config = dict(
    n_kv_head=1,
    vocab_size=4096,
    activation='gelu',
    norm='layernorm',
    norm_eps=1e-06,
    positions='learned',
    tie_embeddings=True,
    init='normal',
    init_std_o=0.0415,
    init_std_up=0.0478,
    lr=0.00876,
    final_lr_fraction=0.1,
    batch_tokens=[16384, 32768, 49152],
    doc_mask=True,
)
MLP neurons of a small language model. Each row is named by its layer, matrix (up: input weights) and neuron, and shows model dimensions 80-207. Each number is 128 + 32 x the weight over its row's rms, rounded and kept within 0 to 255. Numbers have three digits each.
Before each neuron's rows, "fires on" lists the tokens most often at its 100 highest values on Wikipedia text that the model never trained on.

fires on: " m", " of", " n", " more", " ", " on"
L5.up708:077121188106155182119121192140152123064160109135131096117154164126162174130135133164078111114098143213129181075163080159131155137132094102142138128075077114119153077086135082180109127109109167136125164108127115083149074082135092064096125073168158114137181137106142162152085171139142111165132099129194167130126084123149088116110158142104110145158179117141112114084120075175171153177101

fires on: " Har", " based", " died", " cre", "on", " def"
L3.up794:120112094149121149123136160139124134098134184118182087134134144123117182134111119098150142085093098079138141077156104095126132088132197152117108132088156110123130121114074128150178178078169113166124152117069166074136074162141130153102089066139141154124095174102095121191135105143158147174100121136136161138125135153110059157132072179141106129196121126161133153104165136091134054205079

fires on: " is", " are", " were", "ies", " (", " south"
L4.up548:111171078155112135108186143101101088141116122052122083146108136200130124110101125156145112097133142179097111042117139028145126153157139129151121081161125112119120173187110137144151150192118161149105190063125119149152093151124141082096148107154152137126118145160131140111139212172123114094119100151155105190132175140127089069117089167134175092124067107075156139154126181090136122145132

fires on: "ough", " due", " died", " based", " William", "air"
L3.up950:143120086133101142089112134131133151141111129116117135076137128121159167116132122078153111105144073093090100131172132114155104144130060176142021149174101137055066101128120150121101134120151098120090125146126147145111144171107134131110140147127170147126148185112090152138143122158088122101212121120070160157158089164162098110077191143140131127127127114119112164065135141126102086104136

fires on: " sp", " surv", "\n", ":", "-"
L4.up786:123124163139172136190209103162110201132106173193095137136170121167188198172155129045087161101146120112158118159151115158133088123141098111165089074068195146088130131150071111138141091128118149108137134153137130098155088144128111091090116136139111124152104100125165088133061103136143104114101089145128148113192102152107111149179078116154137129099173100157146145115138151164128083133112

fires on: " R", " sh", " r", "-", " from", " k"
L3.up607:142102145128157154123153136095168142106127139128124131145141113148165136110106147082086110090122100111162154088209132070197141096168095146120129136096140166097144114114133167125120152081148142074102111138129155103114190122136164118110163155112053119121100164107200157100076155152121109121124126100062123121182139114145193113134132101169097135083142172142118111108145149129187103114145

fires on: " |\n", " for", ")\n", " (", " in", " of"
L5.up322:093114132152075121081117186159127133131118160106101118101131176139143077117105118112131164112131146125128152153106187116104113110149124168095107051108126175146160091146105116167157158071136108071118101152150100164151117154105124106166129154106087160108151110131162105132121168129157169130170082159072169147090175035162155142160127102070116112110105086186152121143170148103101127112191

fires on: ".", "-", "4", "2"
L5.up101:094065109098089122155088140146193123150110157115121116133072108149159085148131089053134117110119119145128100089115065081143170161109099197096095106164110156121106099097156151150099119197172177131150128101137102093178124135136141092127143105130111098115102146136139147115150061148132132180110156140103157123134085125111095088140162096135086105150111130107057094096179183183106104132185

fires on: " was", ",", " is", " were", " |", " le"
L4.up657:153112096145175109117119130137126170148136145140230125159170110079082136072079157152151065145124152122073117130134109074152129085150164085165107149136113064021102074157138139089092137125137107149139127149106129152133125153115075167104084157108186214115165090139090133122163124177071119091115141125127192098097115109135123079173088165132048108125088151132164144127159111124142096123190

fires on: " on", " to", "==", " for", " in"
L4.up277:149133131134136037064069146106133119122122178108078138123158120150137148110094185119146121093101116159091078073127142113154135137137195181096167094137139092113151150086135117143119176097130161115158159177111121124133145106148152130128166154202128141180134111125155118175109096131137109103141103146085163138063141055130181107183166071185116082134143132135089113126172155124119104105122

fires on: " at", " for", " a", " in", " to"
L5.up662:174128196133113125100096169110114074158142127123132121144151145136101166129088121120105091114150143126126093124107128111163063130104150158127178088137053153086116132126151148182091152099175155150160152103108120130145161059097182062082142128070130171184166134062097142123138143154108094137162088109100121089128160104098144131117168088097131180125142089141107150147121103111187109160162

fires on: " t", " T", " ", " did", " g", "-"
L3.up870:135124128086195104123177136119139137140124143170109105103126200116142203153100079128203117134139070063126087114132107112154124125176175138150148116139136152137135092166141102152098118126183109104146087092130101122135118079151116161135158163165117185107121148086143171114041154158136094168103115183112063077181086144168143139100161102121101135073052140118093117121138109206120154107096

fires on: "1", " At", " sugg", " ", "8", "6"
L3.up104:127178156140173127152105090125142158117088100135095091126114113126175143173159108118169145118146097086140104177145119130176079078137107111081122147159190161174111085108127122162126164150117128087120173181087053145139118106080102152108147162126164180168194129116155067112143152105102098124053153131042101154118161156174197137139174117111187102183090131118043137078138162115134140121091

fires on: ",", " day", " |", " time", " year", " February"
L4.up732:143193149115115150191110164102098136149136085185184141114106146076095115193128129176061150127133201155122090117139177082097162128142122148077112071162132102129145144135132138138064155140146119158141059100102151117107054122108143127145176151167191149174071146075084085092092174109180165089112102139133074127117096077159132137129124143113129130096147082135102150120113201158146137077136

fires on: " =\n\n", ".", ")", " a", ")."
L4.up996:088183122100254155106155119122142128089121128089130088139094130078131100128155137108076104145189212144093129126108133104119162115110068169109144117119130142132191208096105092135154104173104120132099124118086170123135129190088076143128057165122150073186098182156127118160129163088115099155130126080119134124092127153167134112154125129079082098142125078124117154137177148105112105138131

fires on: ".", "s", "ers", "idae"
L5.up76:083090123075088187166104076161130041141118089119130105056156144113143113097189118133118126075088146154158119167155132164177099153161131116108148107147115133089151118135158153140144184057179149124135126119104154119065126130127116167152147166127187074062108145115082153128124147096129150170168118085123089189114150107104129121162088139135104078069109147144174053157158135123134157145098

fires on: ":", "-", " Total", "ensity", " zone", " |"
L3.up1005:161102116069131143132140139175127197117142164132112138169117113068141124154147101052126126123040154134107151121128088146123180123142120129123124204046179101048140111128170157067193152086123131119155152083102132150130068157164119107152128167116060060127131072130124179130137077150135107112129124122085159118183148123035088144136081142105153091130106128116151123195082160132131096154115

fires on: ",", " –"
L4.up57:148087154086141148150093115119156140161047195129187183163113133108087152165176094125099090149140217113149112131093172148081143073102121195140141170125191130131148139092130107144144150103175125128143153074137159130111109095166129127079135138084141127156088146171110167159148093140085198140122093120068167113101093102097153094127130149080122171153140081137106159108105127168183109143128

fires on: " p", " b", " at", ":", "end"
L4.up195:113131118123188163107085139066123104090109112106188150100127147123122134137115079132129109118169116133083125184120128108091117099129123156170146110143109108130138158117148082156094072129107108174150111137147156101163091116165059056135145147071124176153182178091154130115102123108168128111126125044130083179124091145069184173144138126149104185135181090143140099084107123097160143128113

fires on: " I", "==", " $", "2", "History"
L4.up674:145092135114056170123119183151146096145155070122091154129113112140169115169144098127107079155155136130138102119162088132076107046130088161143086077133130130143134074146125124083123188163219163131107150120129103123117099094164174132117191134140116169143152121126114211152122123147142113134149149122153135164067095155072112153151123122090141085185147125051120175095125095162126111132101

fires on: "-", ")\n", " place", "E", " medal"
L4.up459:177077116157086142179123151144110097147076101142114140089137145118147141103231119138136168130135179100102134080090107136143147131148093098094142159116118109075119109202101082115142054162185129169150115131156109149155109157182160101141142120097104152111081137144142065071133157179166170131111154100163122111104160147113113114187059143154166126144130152141170090133180098103119147028082

fires on: " ", ";", "9", "8", "1"
L3.up843:127100137120164107115120124170151105131116195124163100189129122156151089173144121139151106172126154109101090189112120145107174126142140109161129109082110138124123114096110097169131111116147141074122202084197135121106077102118081112097117152206137166118192140137126078111191179135088132132146153130162147159100120120149169087110181166091154126179105107125063059091105120172132151130131

fires on: ",", "ement"
L4.up685:158115095116124139171098151179105092076101137147204149141114092145107046128178122138137130131107133089143145092111130134086113146034124117188144147150178098097123096135133143128157149104081138140131146103146177141068112151095095121122139112163171173106134204114097121172091166139090138172212119170135165132146137139097075071134073188163117130158132113118183155186106143148144126108158

fires on: ")", "4", "5", "6", "."
L3.up456:095224162118114098147106158089033121141102131133112127105141192129191125112091166124139155160136149189162056098124140105179129123127067107145111086132112108174091119131105149075123106132184133090146107121138138170177147086080110144119095092143092133163161172124116117125108150111178098115093158086149122125067143117097141094121128069188087064147157178211112180134156149173085131149152

fires on: " al", " for", " single", " performed", " on"
L3.up537:133145125143144126115117099095123105111073104143131093108141105156136112121122170112072160143150168124096057157125139165144135030078102132070041084099104096120124145170130101119101130149167188139145131151148149172138136128156204100124152177128107156170124131115114130182139088181152130116118137134123201125093133093113163083163081098146148135136147188160121119152120144140160121133050

fires on: " not", " (", "ens", "9"
L3.up942:086139141165081142179171142146115131081155078146159143126160066092182154198103101081145104109098108071175142204127167131140105138135138167128169143094146141159092103172101150114147138113176137115105148148107116120136137186100179066118148152173131109119123159076121168145123117085138121089155099131139144101052145120098179138119088159123158121157133083116173149111103158128145104104147

fires on: " well", "\n", ")\n", " late", " old"
L5.up688:169111127137111152110097120138136137100155116138109167091108144098159115123146125129101181138079169137070173186146095140159075105092147116139097212093165086141126057145091119128104145166117199099137160109169140074140109129125132215152051163113131077120168108112068126150196107160147096094093153102099133141117140092149211071112175184163136131083088161109091086140160148161109110152120

fires on: " /", "-", " mi", " •", " km", " Time"
L3.up77:140067128129137097143162133158109119134177085128160141162087160142133142093151043074139185130140153105184137099158100115150131129169082142089159075112130144109103172097101096094083195160134196118139135113164135143167128141134128116173207120082067155139102129080180147139094138050187152124119121122145118119107106088122130076137113067135120148093092172092140150175161108144129106091081

fires on: " p", " such", " known", " like"
L3.up972:122161077131091132098126160151157145088173128126126124159166076153157126144150110178062128109184128122095114128091107190158137199091189123108153108154102077109139117054110139225082179148111064130196108137186164117125120143124150130083147111096093135157146115060147143125125130146098095130151143093160144178063133120139096138172111163111082196139139136149092134097131081108109133154132

fires on: " in", " pre", " ch", " per", " by", " Pre"
L4.up543:156152150155152143125105141113137200154121188144149161137157093142135127155134114112111137149117115098094142114154145167142126124125135212147205149105121161130126133128116097108137131125156132142157188108168122069134107165087047171131161112180132059127149148149090111091163107107065138138122112103080122140087058141075169156137227172141104095114176076123144083135062123124052048132138

fires on: "\n", ")\n", "^{", ":", " km", " Area"
L3.up731:110094134172126097098146094110128146109122127142120114116100098195107182104076107114160182108103116156144129107138143213084115075124134142105120152090166134149126130194061139116180122141093182105124118124134150112183157151131160094159058136127117151135119102170123116157137116110144086119125121171114141128116108124099160091103162065144141092146165096113087196168211181214116055158086

fires on: "ight", " help", " age", "reat", " began", " started"
L3.up390:131126125094170073138147104119090109150100202139154128147101175160138122108119159154151128179138168150146093141140126093082187056149171122163140088163143116126106094124194100160105081173146149128150140121177152100140093147121133191075099067138171071110153152110139115105131158136087154175129090088154093116089108150148092141100158165084185065116129149122106096120134103156116149184115

fires on: " b", " un", "B", "ince", " p"
L4.up504:127086135183132180182125157127111092138097115168192098140128124183148148140114157127069115139128167167128153139102100156142111108105129185168164104148087132155133118112132071164126110092097082155087094115157127088122117225145070137140170148108084108143135155103147071105122121133171168166137097058110115185035174176075128094206172200115124101110157059172085115105115108145108131053113

fires on: ").", ".", " that", "]"
L4.up340:127083155133145072103126087107113130112135032139082148117158120096121119107090163098127167101158164184127129104098115143113092112098086166122139132158102137090142122115085101079076123098131133166080101121124112184140128144102031151147149153146129151090099120147102094088087110158162098142121098084117085130107107196168114144146116093104147109158157122120114132125157167171157103208109

fires on: " p", " am", " expl", " min", " att", " comp"
L5.up298:116111128187122060138103121133110061132145188168124134100124099111158162130145164179128124097170155097138132135143138128123102102059085122140179136123097108153137155153135183109093190102107132119152058132154190157096091107103152171100156140219107185155138145105181099106047132180137170117166060108140099179130154144131106140096146139107173113115092128096053159128151158162083147123077

fires on: " comp", "==", " author", " information", " p", " te"
L3.up30:189095106134153138095134112189115074097123175070111062124137137126108129115185107164121131180140101105129132206232135143144140190124165119156167203146113119152176074088111077106137121107135068129130152132127188150107115081094186115144140094173149146173115133156145127142123126147079150121130075112067104126130151132087129139127122085117134108148119162112082134146103170123126123173098

fires on: "-"
L4.up72:158095127118179151126186102096179236061105162155108110133098147094181137132124140109172184087169098176132105093081090142133128130160146131116182142151134117133072132106130073119111164124120081129109123128175166082193141134164101097183132151131067118147119110174183152102134071086159113148102157119093091118201116115125138112138131122110067182150109138117104134083137095115096110119127

fires on: " m", " l", " commun"
L5.up319:124106106138095179130099188133080139098161184133167054155146161122100122091154079107128105119121168122085146146104111143159114122131124090157150095155073087085148115081096137161105183142149093065169095111166083139181115116114066081086143086177156080108136156156111165121165119114119135210130156101138102182135130059108079145140102118132107125190174112169115157097112094124084099195125